Part of a small language model's weights.
Architecture: LayerNorm before each block, learned positions, biases, tied embeddings, normalized queries and keys.
MLP neurons of a small language model. Each row is named by its layer, matrix (down: output weights) and neuron, and shows model dimensions 656-751. Each number is 50 + 10 x the weight over its row's rms, rounded and kept within 0 to 99.
After each neuron's rows, "raises" lists the tokens whose logits its output raises most directly, leaving later layers aside.

L3.down593:45 52 47 46 50 56 50 51 50 48 50 44 30 50 63 51 37 44 55 51 51 79 36 55 44 48 47 55 62 38 53 71 66 46 47 61 68 50 55 69 65 56 38 42 68 63 37 55 64 32 43 43 48 44 34 51 54 46 57 56 71 48 40 55 45 55 35 53 69 37 39 40 64 39 51 61 67 47 38 51 50 36 62 53 57 64 58 57 32 63 42 52 50 61 51 81
raises: " create", " provide", " have", " give", " make"

L3.down1945:48 34 56 59 46 46 30 46 45 69 52 34 40 62 55 45 55 50 43 44 49 56 56 46 63 53 44 66 60 59 52 53 63 31 55 44 44 44 48 58 58 43 51 52 49 42 52 61 49 58 48 54 50 46 45 51 33 47 46 57 61 53 51 28 68 42 57 49 53 54 43 37 45 68 43 50 36 55 55 49 46 60 62 45 59 56 60 56 38 56 58 61 48 42 55 35
raises: "\n", " Notes", "Source", " Pts", " means"

L3.down1388:60 52 48 67 46 52 55 49 49 42 40 40 64 53 52 50 66 47 55 60 39 51 40 57 48 55 38 59 52 58 50 53 56 11 54 49 51 54 61 36 37 47 48 33 46 54 49 51 56 51 44 55 45 46 53 50 47 51 47 62 59 61 56 55 42 38 57 57 54 45 55 47 58 56 51 42 60 50 57 62 53 57 55 44 51 39 52 45 53 54 49 52 38 47 44 51
raises: "0", "2", "1", "9", "7"

L3.down2100:59 58 61 59 47 38 57 45 60 41 48 31 64 44 73 63 58 58 62 48 53 47 49 67 79 48 56 48 33 58 50 58 46 48 68 46 54 38 48 62 25 33 53 52 44 62 62 42 56 36 49 46 58 46 43 35 38 46 46 38 35 36 54 50 34 55 48 54 62 51 50 51 55 38 66 50 57 44 63 50 49 60 51 40 36 56 57 70 65 50 39 50 55 58 51 36
raises: " wins", " scoring", " team", " winning", " win"

L3.down1303:53 50 44 31 53 50 43 45 62 60 51 36 53 68 64 65 62 39 57 35 64 55 49 55 57 49 40 37 71 49 40 41 36 58 61 39 35 47 57 60 59 56 37 57 49 56 63 60 37 47 45 68 52 60 48 41 48 51 61 54 48 51 63 47 36 58 46 50 32 50 44 56 51 32 58 69 62 70 32 31 70 54 53 43 55 60 51 49 45 54 34 46 36 49 72 38
raises: " him", " them", " its", " the", " his"

L3.down2482:48 44 57 67 52 54 59 51 72 49 45 52 52 51 49 49 50 61 35 42 64 47 63 54 54 60 44 59 74 65 58 47 45 68 54 53 38 53 67 59 55 47 51 55 56 65 57 45 43 55 39 55 52 59 25 42 52 50 54 50 46 61 45 46 39 38 41 51 72 56 74 33 50 56 64 60 66 40 50 41 41 50 41 14 62 57 64 46 26 54 55 52 31 70 61 42
raises: "iction", "rew", "epend", "ancing", "awn"

L3.down1988:57 54 64 61 59 37 47 44 62 57 59 51 60 74 46 48 61 39 55 57 49 55 68 36 65 48 31 57 71 43 52 50 62 43 53 59 42 74 63 58 39 59 41 58 72 50 49 40 50 61 55 42 44 46 39 45 57 63 48 70 53 54 43 27 51 64 57 44 50 47 46 60 44 55 44 43 57 54 52 54 51 43 74 56 64 53 55 50 31 54 51 57 58 45 57 23
raises: "\n", " There", " This", " When", " On"

L3.down263:48 48 70 49 49 40 52 50 45 59 55 54 44 58 43 45 50 53 48 60 60 50 58 38 40 39 57 51 67 49 63 52 41 49 19 46 40 51 60 40 60 48 56 47 46 65 56 61 50 48 61 52 47 54 38 48 45 43 45 46 68 73 52 49 47 63 50 37 50 55 50 52 30 53 59 40 48 51 54 50 56 48 47 48 57 57 50 37 62 51 47 47 39 54 51 54
raises: "\n", " while", " ;", " rather", " thus"

L3.down433:46 32 53 60 33 49 45 58 54 61 58 42 23 58 57 56 44 60 56 44 42 58 45 47 63 57 53 50 44 74 47 62 56 47 42 51 45 48 28 52 52 44 64 53 54 58 28 68 59 51 60 42 51 42 46 52 35 59 34 62 65 65 57 41 55 37 72 47 49 56 61 48 40 47 50 36 36 57 67 44 44 39 63 36 69 48 43 47 66 59 49 48 47 57 54 36
raises: "\n", " ", " Result", " ±%", " Source"

L3.down2749:50 54 55 39 38 49 56 55 47 66 49 50 55 66 50 39 46 55 46 35 51 60 57 51 34 58 61 63 64 45 58 51 59 44 56 51 56 46 52 57 55 35 53 54 50 59 49 57 34 25 62 51 48 52 40 40 26 54 56 57 33 49 54 49 36 64 34 52 39 52 62 47 49 36 55 53 67 61 44 32 70 53 50 53 39 51 66 45 70 48 55 66 48 51 54 57
raises: " were", " are", " make", " occur", " include"

L3.down2415:44 57 63 54 40 49 34 58 51 57 41 58 51 63 53 42 57 42 56 67 43 54 53 49 57 48 44 38 67 71 71 39 60 51 49 51 40 40 37 43 41 54 50 59 66 49 50 59 46 58 57 48 45 50 63 63 43 58 43 65 38 56 37 30 52 53 59 54 62 40 35 52 39 62 45 41 47 26 50 38 52 49 55 43 66 32 60 49 50 44 43 48 44 53 35 44
raises: "\n", "[", " ;", " Several", " Another"

L3.down1126:48 46 58 60 55 30 47 54 32 48 50 56 45 65 62 41 37 53 43 41 52 51 47 54 37 54 60 54 62 27 76 49 49 45 59 43 64 42 62 51 27 34 44 48 51 44 39 46 45 50 61 53 46 56 43 46 49 42 58 46 52 53 54 49 57 69 44 43 44 56 50 49 38 52 52 53 67 56 33 37 48 45 49 53 45 57 57 23 53 33 60 45 37 41 54 60
raises: " are", " were", " have", " include", " their"

L3.down1540:48 55 44 49 50 45 46 47 41 54 49 44 55 46 56 44 72 46 49 60 45 48 46 53 46 48 47 57 55 46 52 53 45 47 47 44 44 51 53 49 48 51 44 51 47 44 51 57 46 45 50 47 50 48 67 50 50 66 40 51 52 51 52 49 42 49 47 36 53 46 53 49 53 63 47 48 48 50 46 51 52 45 55 49 53 37 51 50 69 49 48 53 47 50 49 57
raises: "-", ".", " |", " ", "="

L3.down554:56 57 45 45 45 61 56 46 38 59 65 52 39 55 56 48 46 61 52 53 43 31 45 50 39 59 68 53 59 22 54 59 60 32 30 42 49 55 37 49 19 36 40 58 75 62 40 58 53 55 58 54 49 45 24 50 36 48 40 73 54 62 48 36 50 53 36 42 45 50 43 60 58 37 57 41 50 65 52 51 50 31 46 48 35 57 58 47 49 44 58 53 45 54 40 37
raises: " were", " have", " are", " include", " receive"

L3.down2221:56 47 51 52 36 50 49 44 43 42 54 51 47 52 40 54 63 52 47 39 62 38 48 47 46 57 52 71 49 51 45 48 59 49 59 61 46 52 80 56 61 34 48 45 55 53 74 47 60 58 36 61 42 54 42 51 56 53 41 45 65 52 44 39 47 67 43 50 47 46 55 35 52 60 45 66 82 50 54 42 54 62 55 56 63 46 51 50 58 39 50 66 54 39 77 63
raises: "4", "5", "0", "3", "7"

L3.down1029:53 45 57 39 39 69 50 66 51 70 41 42 27 61 60 53 40 48 32 49 43 44 36 44 60 48 43 63 49 59 53 65 66 47 42 60 47 37 36 56 48 52 55 54 37 47 40 48 60 58 63 42 56 56 40 54 17 57 48 61 70 77 49 39 40 40 57 58 55 58 69 45 45 59 40 53 34 43 65 54 28 42 58 32 57 58 46 32 49 44 56 55 52 49 61 43
raises: "\n", " Notes", " Result", " ±%", " ;"

L3.down1679:55 55 61 61 53 47 59 43 59 32 46 41 32 52 41 47 51 54 51 46 40 50 53 39 36 48 37 51 40 76 46 52 53 25 57 35 48 34 56 40 51 52 46 29 43 53 67 63 70 48 28 50 36 49 49 55 67 53 43 53 65 45 53 64 44 49 49 64 36 43 48 37 45 45 44 44 68 48 76 61 69 47 72 43 80 64 40 52 63 52 42 44 50 53 42 30
raises: "6", "1", "4", "7", "3"

L3.down1162:58 50 48 57 65 32 58 59 51 52 60 40 44 62 33 51 41 57 61 41 55 58 35 55 44 19 71 56 61 39 56 54 43 35 52 37 49 43 54 32 51 50 66 48 58 48 63 51 48 61 61 54 55 49 66 61 66 48 57 58 49 40 45 52 60 62 45 47 48 63 45 44 44 63 51 45 56 52 39 52 62 37 32 32 62 53 52 57 61 45 54 45 48 59 57 44
raises: " their", " another", " its", " what", " a"

L3.down98:68 54 69 41 65 62 37 54 36 47 55 39 45 50 35 42 60 48 65 61 49 39 44 54 38 50 53 64 66 45 54 36 48 43 62 24 39 50 69 48 48 41 54 64 35 64 56 34 65 62 45 55 54 53 80 52 26 68 42 44 33 37 56 58 62 50 56 40 63 39 50 52 61 68 56 66 57 54 48 42 47 48 46 59 34 40 55 56 33 46 37 45 53 47 49 40
raises: "umi", "uki", "ashi", "ug", "ush"

L3.down2758:47 60 60 39 49 60 43 56 49 53 38 47 60 34 52 46 36 62 51 41 37 71 51 38 59 62 42 41 45 38 63 59 47 32 50 66 60 48 54 50 64 62 52 56 40 57 36 44 48 42 40 45 53 48 58 33 34 51 52 52 55 34 51 47 34 54 48 38 59 52 48 55 59 44 48 59 57 53 53 49 32 48 67 63 51 38 37 33 45 41 52 58 41 47 32 42
raises: ")", ");", ")\"", ".)", ")."

L3.down187:63 55 60 60 45 32 62 71 64 67 65 64 41 63 48 39 58 56 62 45 54 55 48 43 45 51 47 31 58 42 51 47 45 56 41 46 37 33 51 53 34 44 61 50 56 29 43 37 33 57 55 47 49 49 48 42 50 56 46 62 40 61 53 49 40 70 51 52 43 53 48 50 58 47 56 50 63 45 41 49 63 42 33 50 40 66 67 56 55 43 45 37 32 46 62 42
raises: " him", " his", " into", " her", " their"

L3.down515:55 48 47 69 45 50 63 47 48 44 35 40 60 49 46 52 75 46 40 46 51 44 44 32 46 68 59 65 44 45 50 38 61 41 51 56 51 54 63 54 52 35 44 63 32 54 53 46 54 39 71 32 48 54 43 55 61 62 41 60 62 48 53 46 29 55 52 53 39 51 48 52 74 60 38 56 65 44 50 58 53 46 65 65 57 58 46 60 56 42 59 63 54 60 53 53
raises: "0", "2", "5", "3", "6"